Weights of a small GPT-style language model, trained from scratch on English Wikipedia: 2 heads of 128.
MLP neurons of a small language model. Each row is named by its layer, matrix (up: input weights; down: output weights) and neuron, and shows model dimensions 32-223. Each number is 128 + 32 x the weight over its row's rms, rounded and kept within 0 to 255. Numbers have three digits each.
Before each neuron's rows, "fires in" lists the words (lower case) most often at its 100 highest values on Wikipedia text that the model never trained on.

fires in: "building", "video", "game", "nintendo", "construction", "music"
L2.up519:110121099126149095175080085100085142153139059091094121144097162140118111031130122121172147169131138152097119114125124110111108106138133104121137085127151099153103125123152100093157094118198095142168036173090126137146115113126198139126145111096132139142114147081080128145126133161096119155084142133132104129089069154146124164100115123117193160102106208191111120112207107119180110152151112163077095113184170112112101135136120112124106175094126191122127129145136088156160159094096157098137116175122101141148119129068198088123113150184134070100183075143140094151169096152199133176
L2.down519:139092165126165119169180131110126105088207132143131077040097141149214046132158109184161153082109128111075076190132122081118108105146146198152138144135098110132157090159112167151080121101133113100156113150128122140103130061162172134139113114092160115117092067075122179099116081151143119129174095133136063119138141156127118119098131177158131083126116106139106156165075071093077126132122111149130135117191169121118160149125156109092116086156136176124104146143123155152118092052105100129160110170158095171141169130128108096086123124111137101124135124122108125167109158103165153108

fires in: "in", "hold", "s", "or", "medal"
L2.up177:151067040059152124140055059159097154095129133094144155138079137104145047150101157143159123182146071168107123107168114100097159096142135172151140138181145159107077140171156092104132180113129135142108052175157164148168080073116172089146098122130107161111113129141095184136074119097131053073134108121115080139115061153091106147139106130110142146115155144092139159124197136091110071146064130116090101137126174113146129093122152138185124107126135122111123187097122129159096113163095117184020126150167095119129165118090149149105124136124152119103098141149111165100104100127153141169
L2.down177:147174108098145154157143164141168026089165081167137126115136183160134090152131150127168150166163099112156120178180132088130107167152057108082154119137120083147148106164172202089198137163120161147158132138139099131076163075099102097098142161074114140124136105133101090110066157100178124104144126170131180119092124069146083093132163103161117095140126088118112165092076101115165157148115105130097115172129096098137146138147138121117126067140116150093119160110083148133128128078088129119111148215115116188130097149076143118114143228107185094164119119114145124096106138125141102116

fires in: "an", "and", "one", "little", "streaming"
L8.up133:107132131109087118129137072134088128098132099095118075154138105108174121127148128117200143094139096143119153183127066121167151109128118129094106105125129183115221152155190123117114148157132128126080127094124165138107101083109184099139155172143067146097158092108100101168122125125126105158117146137116141163111084117150117091147175163163198156147148086104144128138160115105078075119137124171061085114056162183100155075118081214171094114167179083117136123165122095120066129112148164092152128115128117097099113111099148143106164110166111159159123099155140171128102156156130125133
L8.down133:160097082159132171201113138105162141131084134152148125142165056117114090107108176148099127170065153137132113088137157183076096042179133109219102204141125122178103149180150124156148092113133174126097127144136150107123109097151117125100129141074134117119123176085123114123155064148130071087145083131127131117102146215097123167137086073102110129114169056157118129102145121154093207149114118152094190134092142153088104118082115131189115124149126094151168134131139075088105139127155108086156147112110071129190125095114155138079109085124124140061124132115154087142137159110156137151

fires in: "writer", "artist", "father", "singer", "leader", "mother"
L2.up350:083089137152108108179138143158173087124134132159063157159139123124127115163077138093166127124139137097097144135140204158152183123115110136110134124100108153118130135110084161125090107111160112078097135106186175183138063152142155107160147096117072148127146211110098147097112103194080109187095181153089134128077139120116149151161145124138123178187123142093109082180113105113104123160093106086083099150106157142177202147079154091128118081155129176085096113137106098112186110098082123111179163195114105119152131122111132121075157086172138169112146085104112086160119121083162105145
L2.down350:082142118128126079104129116195145141110137107175130198113178036156130104095111148158151105082115097122068157142190161143164145042146096082138148135097094219077155136157113108093077175172133095121140148084152116147106105144222112078147111167091128168097131138109144138070154131082146116114177097105156093208145088072143115138094165130116162081156151168104157092191157145120111173108177118108118117156126144150136140111107124144098157138128173188097174137133178119075206119113124148072156158089140141097128100125115112129112116133149157136110103095129134130149157161114086102168

fires in: "party", "school", "society", "award", "academy", "festival"
L2.up859:120089139094080109032096109157172150114141105151174111095151084112103103110164097133112144130086166100098173088165157118072116186106104144040187145114134139115109103117108181145140170186089157132165103114098102101101110117062113141072096129129155188126170116111129177093104149062118126121082165128125165100113130169065086150091178119163088122129117114121180166067142133101120044097082110189130124090086097179154128129128159144167125204111153140148135177121098138123079133133130104134159116161152127118198164170154184140145159207135109131114179121161164101146106133097106066125
L2.down859:124135150113165152153169088120161154113109123178112171147090122122087142097089068128092179165056101097151062165177138122059185127160163109118125119110110136097062135127120177141100151129141122136157040117145096126139128197132154157144112130143151099091133089119106203158149100119139122128112154111106176111132203078120120132124077119139115110171130156196148135149164092070119093138180173158142074055132097151067130148123113116105088144148095135122174061071143145142071146111150129126153097122155180164090170140133141124139129143155132128140172242115082134109163144127151110055

fires in: "adventure", "until", "president", "reversed", "after"
L4.up53:167140120178155178080110103191166152137187101127096170104080142136223112115158122097166095139125132097109135159142143107161140186082117113143086144069056062111136108078095176093118106121130184159073152171165106100153069108056120104135126062126111123103202125188132078114140142107123138186144140106153132109113144116153141149134160100182131111152084159085155167109137156098153146138033159163155105160143146088177193120110115125151153075135138162134088156167130126101165141096143080148049094100081083137172140129105102132152157084097091175079071174160115112124135151169103115097
L4.down53:116111126092163154168150092116130103124134131108144125147096103078141160159156179117109157188143115094139095096139142122140135142121086135070078097111134127191093088114122149182140159126099137128043111151164146085124091180131166120122166054142122145152058164168169100102150153174160124149134212114122135105128091152112128119169084187154127100145104097168133092125129175110141132079060123100147089139192128158123156111085142128126150105183180115076114177145164147178058131082118130111098085104142118131145141107160167126116156174076102080072135187151116090147154119092139158058

fires in: "jr", "who", "footballer", "co", "family", "government"
L2.up613:141119156162131105119075118175136126102158117191136107181123121092150142036117108172162125193197130153090139117114146166103155165084077136114107139097108131136167169121113156121089109114117097074111141096104155132035087132098090161163116183121093156182117130132146151058100092153150199139111146102157106076133088132112134128105100122168142066213099120063130125086098132132152085137102126133133134118154060119133090145063144085140131169081199101139146159151126122130179177119185103171161180145163185103138163079164162142102205113135101173114159126147138135117121082120065139167
L2.down613:126109150105107135144116102157182107103123133153086097163100065144150137177152153146099185052087093097144119089085110147155153109138121160136155137082145151156111128160096156104153149116111161156107096171089108158194104135128142134132108110142139184116141150069136132184122150108164091187167129089140119142140159065126146133102131047134189179127129101124106130152135072133163064097130084142166107125124147130166097126095131145080121140154086148129126146169117162192139073131140161151143155157171117101116045130112162115131100132191145137150119181096094171126134138122089138091

fires in: "new", "film", "silver", "free", "gold", "golden"
L2.up2:053093081138149122155139131095128118149084149086079175140157104152102110129147125149144126162120135124181123088080147128133149162163097087106194101118133166035128102118126069120146152108084084130173216116116112082055116178169177080135136117103105119214130161131140087148166131129098125128101168145125094170078166175123157120161134100174103121127155119161158176158091184112130132160097059188107129144159092095080148165181116157143135166167114136124153087098180144091083137072129189127157159091123107103139150126155125056114096129117137100114162144131157141138109071058088182137
L2.down2:143074116052128148120142114161080190102124210125150149127101209142153186080174151168185110115133149114171097085116105094112107134149129159099149119139149124093104167084140147174117083158092129128113044076137113121155134152160095125089132105120109096174122125133083097135108107153167125103133133112162107172103159157155148132092146151134067128165102072122154130130085136075107047116084168115120135136120142094080182126133127151073150197180092142122074145094159154155079128151148151158187103084166173155117102153128063139093148137181089100103130111145123148096123133075163142112

fires in: "became", "never", "remained", "apps", "new", "considered"
L2.up248:106111117195089120122118064143157104130119100111156147120140159123193171158126131156124084161151067104185097136156107171088133151170088129129079145212112133134107122130164119134187134132112083164114154160139072195114092104065185097161154094101104128077159168133148119144125099111130071112110174163157080116104137158167121154104119162148175212077123085138099191077104167139157160158110139073138088108153122143098148217134167174142137162158090087101162129162111124147074078109095107099101139098127091108126128143169146150060088148142183122134126150110068178122132129148131154126
L2.down248:133108145105148182099158118147114179128140146104151110060142101117127162146125100109167092109147066178135078159170156107146161219162134164134131151112111116169077117152104112106112144106071113124137169153087038128066117116135187152143135071099055141122138098176114152127120136144187127166121109149106091139102152091115104124113105093115183122119079116143177204095072124098080179170120125156131112151181137114112193130193177172125124109141143084124111162127129171154079088110117069135097101161066104121184110131160174142131110127087088213204127098102107176069078156145138110161

fires in: "is", "being", "are", "became"
L3.up203:104139104190124112076169129101180140092119134127132146128117125148139154108119139050111111065046129112182185152090070103133092142121195124143166146096129136105103127180093167134154158161108127067146128158100166147097057127078037162132152161087128099144140181118128151138146116087114163142137099214100070083160162164121118107150154142178174156135132063134108133168084098112200105143101156133208139190137136118137132147099126083096086089118114123105113127094104122103158196105126102139096187147105166120122131123151084115177072139137112114155120180141136127131141072108091142147
L3.down203:122126139122114122125101153161182140106181113125137097099103109061123148141102140152114082150148101099142140089107155095172066153126146138090096148103183093161108127124178129162141157147147186141143179160102119107172160102182148151138169122180128117085140096098182089112110153126116099178088134156127156087106178132153127172120072128143062141097190166099116155124129117127186094091113146129124063193111164107131187157100150101135111110167163114153103067085143149170085089108141103105072080128132117147085120135123142163131121138164116058105099108149110165049164216156123115135

fires in: "music", "parliament", "television", "senate", "critics", "allmusic"
L2.up39:126089165133109141129089153125134086127105127166173103111229121138128131111207134159109160141065106114094079109125124094163116101142143073132101097156210144150152060182123132118153128167170138135109047064134127122115081115087190170141133143137128131186099096164106149106125222105106133146086080139139087106081141109105149056064146091153111156156175211133109114114127106080102161125114125098097082129118124179123144109152135105185155121096155141109100220095134165159176124121140100145121143117093165154112122161117165048149126176122139101168115128131146162158099117130140123054
L2.down39:124141082091160137159121170125181110096156191077161113142128184159123122100103116128165128167117093081122117112157135168133116159168106133155129088138134097096154092071152120100128076122099106158123119097091091139149110080087121134135132126070095098174140127160172104170179104172115108103102139096127090144111096147131193132141117137171098129174092154158141117065115107162121168109089069122145177138158088120101079139215099121226123116069155090127127143063113164171147112126130190139084122118155140184151110166155159156100148142159200083135175130141135118144066133185150217160